MLP neurons of a small language model. Each row is named by its layer, matrix (gate and up: input weights) and neuron, and shows model dimensions 16-143. Each number is 128 + 32 x the weight over its row's rms, rounded and kept within 0 to 255. A neuron's up and down rows have the sign that makes its largest values positive.
After each neuron's rows, "fires after" lists the tokens most often just before its 100 highest values on Wikipedia text that the model never trained on.

L5.gate96 [118  97 160 112 102 116 105 129 130 134 141 123 157 169 127 121 111 144  73 175 174  63 124 134 163 135 158 166 133 137  80 136 162 102 112 104  64 152 109 129 127 118 107 174 155 111 103 101  82 131 140 143 141 111 209 135 136  60  53 163 149  61  97 129  76 127 132 169 158 136 202 179 106 135 151 141 121 191 127 117  59 108 113 115 170 166  98  73 147 105 105  40 113 144  55 117 187  91 102 153 129  86 102 139 166 130 122 155 107 172 237 132 124 198 129 124 156  70 109  73 151 139  63 121 154 117 128 163]
L5.up96 [157 113 149  83 125 128 155 172 185  93 117 143 160 132 115 103 136 108 108 168 116  89 120 118 109 119 136 110 125 134 139 163 136 143 104 110  92  87  79 124 144 166 124 169 127  99 168 140 165 170 165 116 203 127 133 121  90 153 101 100 133 128 162 125 145 117  81 124 133  30 168 168 126 128 142  82 116 102 140 145  61  71  78 117 128  97  95 115 165 130 159 121  92  81 126 125 138  88 126 122 146 135 113 171  81 125  84 166 164  93 137 111 148  85 155 110 175 206 131 172 107 139 172 167 139 121 180 123]
fires after: ".", "′", "|"

L5.gate380 [147 124 137 121 186 128 110 168 195 147 107 133  94 144  96 168 193  91 104 141 115  97  99 112 135 167 104 170 147 109 123 169 130 157  67 126  52 123 184 130 154 158  87 151 175 137 107 159 176 133 191 141 107 100 184 101 112 171 137  87 123  55 173 180 119 104 171 116 130 123 131 137 115 144 139 137  69 110 117 152 113  96  99 106 161  50  79 125  76 129 128 177 144 111 205 175 111 126 112 211 123 199 157 162 142 117 125 104 101 112 132 154 116 169 128 102 139 150 121 148 118 168 126 132 137 142 126  94]
L5.up380 [134 118 176 125 127  96 115 143 142 144  67 129 137 116  55  86 109 103 137 139 122 147 100 172 124 121 204  91 128  80 126 144 127 152 114 160 107 176 150 113  58 139 159 131 124 109  80 102 155  95  90 106  77 136 147 232 123 176 127 157 130 119 109 160  88 131 126 110  97 153 114 131 142  92 134 171 161 141 102 146 184 147 100 179 157  93 124  90 141  30 166  98 128 126 101 143 115 104 135 145 124 184  34 150 113 123 145 177 120 124 137  90 146 173 154 110 142 143 156 189 169 216 210 131  77 109  73 173]
fires after: " (", " |", ".", " +"

L5.gate404 [173  88 175 141 119 122 127 127 161 122 166 192 116 109 172  99  98 149 154 169 112 154 147 164 128 174 141 177 136 180 159 130 122 163 134 112 127 141  91 129 137 162 156 113 101  62 111 109 113  94 117 106 147  81 144 122 141 116 108 129 118 143 143 124  97  87  62 137 136  76 104 193 137 121 103 131 100 112 166 158  69  95 132 143 153 132  96  60 109 113 135 143 129 111  84 179  95 123 102  82 121 149  84 192  63 129 155 138 133 125  83 108 144  96 172 131 142 140  90  63  55 112 158 162 141 145 115 119]
L5.up404 [118 109  73  86 108 140  90 102 157 160 139 126 140 111 102  95 101 144 123 129 125 146 132 152 100 196 133  68 148 146 153 128 185 151 160  95 158 160 121 111 111 132 145  72 195  94 156 113 159 118 115  73  92 124  45 156 146 124 144 188  81 120 122 140 115 151 144 156 153 126 157 100 137  73 101 114 107 194  95 113  67 164 137  91 132  82 163 121 134  83 126  69 175 144  68 152 131 137 157 130  81 150 101 123 181 153 162 171 107 184  49 146 137 133 163  80 151 170 156 144 160 144 166  85  79 133 144 117]
fires after: "|", " al"

L5.gate78 [112 128 174 200 145  92 127 142 175 147 122 126 108 139 178 206 118 146 140 239 149 134 110  99 123 108 141  65 170 140 148 119 118 153 109 154 102 103 182  88  65 155 130 125 111  94 161 110 150  98 175 119 124 145  97 109 126 119 132 187  69 150  90 165 118 113  88  84 129  82 143  74 104 144 183 176  73  82 162 129  84 157 142 110 156 131  85 126 100 121 166  57 125 142 122 123 166 123 101 129  79 135 119 134 113 131  95 173 109 152 139 194  95 152 133  75 201 120 112 126 101  91 126  96 122 121 170 160]
L5.up78 [113 122 109 113 121 125 140 164 161 109 127 117 110  84 118 123 108 135 144 219 148 118 164  73 115 108 105 118 153 144 126 169  94 136  80 109  47 136 108  93 118 201 161 152 127  81 140 132 144 153 129  58 159 107 132 133  89 148 163 113 117  52  59 106  71 105 137 103 188  99 143 146  92 131 107 163 163 174 103 131  73 119 156 128 118  96 111 151  95 129 128 163  95 114 139 105  90 132  84 143  89 173  60 129  95 141 164 115 115 102 185 161 159 131 133  71 121 178 156 141 170 168 176 142 104 136 136 130]
fires after: "′", "_{", ".", "{", "2", " ["

L5.gate88 [131 153 165 142 131 146 123 135 184 146  75 179  67 128 107 177  85 171 136 179 134  93 153 133  94  88 184 113 142 116 147 123 106 134  76 126 121 103 133  37 126 128 115 115 104 182 137  95 213 128  37 144 122 102 120 145 127 116 196 137 142 123  96 103 121 114 106 141 159 101 111 186 103 137 142 159 153 102 116 157 144 102 107  96 112  43 100 109 126 122 128  94 117 137 115 170 114 122  92 132  84 114 109  75 126 136 130 162 133 118  97 137 121 206 103  28 178 101 125 123  77 185 138 132 161 157 127 123]
L5.up88 [149 138 104 183 167 120  73  84 133  34 126 118  94 184 107 127 155 171 108 132 155 195  92  76  83  55 137 133 129 173 156 145 155  70 164 124 121  84 163  89  83 114  98 162 167 144 109 117 124  70 188 150 140  51 115 126 192 120 115 145  74 153 123 120 191 155 148 129 151 124 109 113  72 187 104 175 146 155 144  60 168 139 145 133  65  73  66 131 121 165  56 107 119 131 116 133  86  63 117 148 131 123 141 119 129  78 127 148 122 106 167 164 116 157 155  76 169 137 103  89 150 146 141  95 141 133 112 114]
fires after: "|", "=", "====", "==", "==="

L5.gate298 [119 140 107 132 142 146  68 117 137 125 121 125  60 123 137 137  78 112 103 212 119  86 171 152  81 131 144 147 145 128 150 105 114 140 125 110  95 108 181 135 110 162  70 123 212 151 103 150  95  85 139 154 160 152 150 136  65 171  79 105 187 123 104  92 156 101 180 127  98 139 128 116  89 143 114  93 132 140 100 145  85  95 133  97 151  52 179 152 109 139 132  79 117 155 157 157 147 121 157 194 156 131 100 154 119  49 106  70 154 165 116 193  95 149  88 119 178  92 160 124 202  70 135  82 153 168 140 137]
L5.up298 [ 86  90 196 126 119  94 115  92 123  93 113 116  98 172 149 119 100  74 123 124  88 104 160 114  92 139 124 150 167 118 195 134 194  97 116  99  79  88 143 121 149 164 111 108 154 121 139 117 109  77 181 168 159 127 195 131 110 134 133 107 124 145  98 137 117 128 155 190 104 141 149 186 157 135 139  97 125 153 145 107 152  93 136 140 168 146 114  77 125 169 155  74 179 166 168 123 125 123 123 165 138 106 142 115 162  92  56 175 106 156 152 171 116 151  87  75 125  95 155 121 173 121 101  89 177 177  81 174]
fires after: ".", ":"

L5.gate248 [124 168 147  66 126 164  95 127  97 114 123 125 109  82 128 122 140  44 135 122 120 143  89 146  80 150 158 116 142 199 128 145 118 130 107 131 144  83 109  86 164 147 166 142 105 106 212  61 164 133 155  66 113 140  87  76  95 165 111 123  80  73  85 155 187 113  98 178  99  45 124 114 110 154 151  89 137  81 108 142 105  73 140  91  92 134 122 127 163 150 134 142 130 149 115 149 174 140 128 157 144 154 120 184 124 103 115 134 149 122 124 172 179 106 172 140 147 164 119 145 107 149 111 103 141 111 104 134]
L5.up248 [120 160 153 102 121 152 125 104 112 102  98 110  85 121 107 116 101  59 131 116 155 165 127 115  34 109 115 160  87 165 156  94 129 137 108 148 156 150 143 150 171 106 122  79 120  92 156 121 148 123 143 138 110 133  66  72 118 145  92 129 127 104 218 179 201 114  95 145 102 141 105 166 113 190 140  97 146 116 126 173 210  77 205  99 118 174 164 150  89 133 115 132  71  66 130 160 131 149 161 116 134 103 139 166 111 128 157 116 135 103  82 140 143 104 167 172 122 184 112 117 120 200 109 146 146 129  91 150]
fires after: " |", " l", " d", " medal", " L"

L5.gate399 [168 147 134 149 151 114 157 116 149 186  96  98 170 155  96 140 102  76 149 125 114 102 101 135 116 166  89 162 120 110 124 169 142 102 139 126  90 141 183 146 172 104  75 175 169 178 121 178 181 115  94  78 151 102 198 137 109 180 159 135 158 109 145 119 145  79 150 138 144  88  61 118 129 167 137  88 126 134 116 179 165 145 111  99 155 123 168  99 144 130  98 112 143 137 136 129 167 112 116 202  97 133 100 122 143  71  98 134 111 125 115 101 158  76 100  84 115 150 108 134 139 163 105 117 181 154 123  84]
L5.up399 [130 183 101  84 116 118 118 127 161 116 206 182 135 127 105  87 190  35 155 148 118 138 144 109 142 222  98 131  63 124 105 120 133  71 135 158 119 128 141 132 140 153 194 111 120  88  84 164 146  76 112  34  82 149 148 116 144 139 159 140 148  72 143  90 177 147 101 118 112  66 110 107 141 150 129 148 137 120 116 171 102 104 136 118 143  71 134 105  97 112  81 113 133 141 112  59  99 136 116 193  89 133 177 118 112  98 177 115 108 110 136 134 212 107 129  98 106 133 134 109  79 168  84  91 120 132 144 118]
fires after: "\n", " |", "|"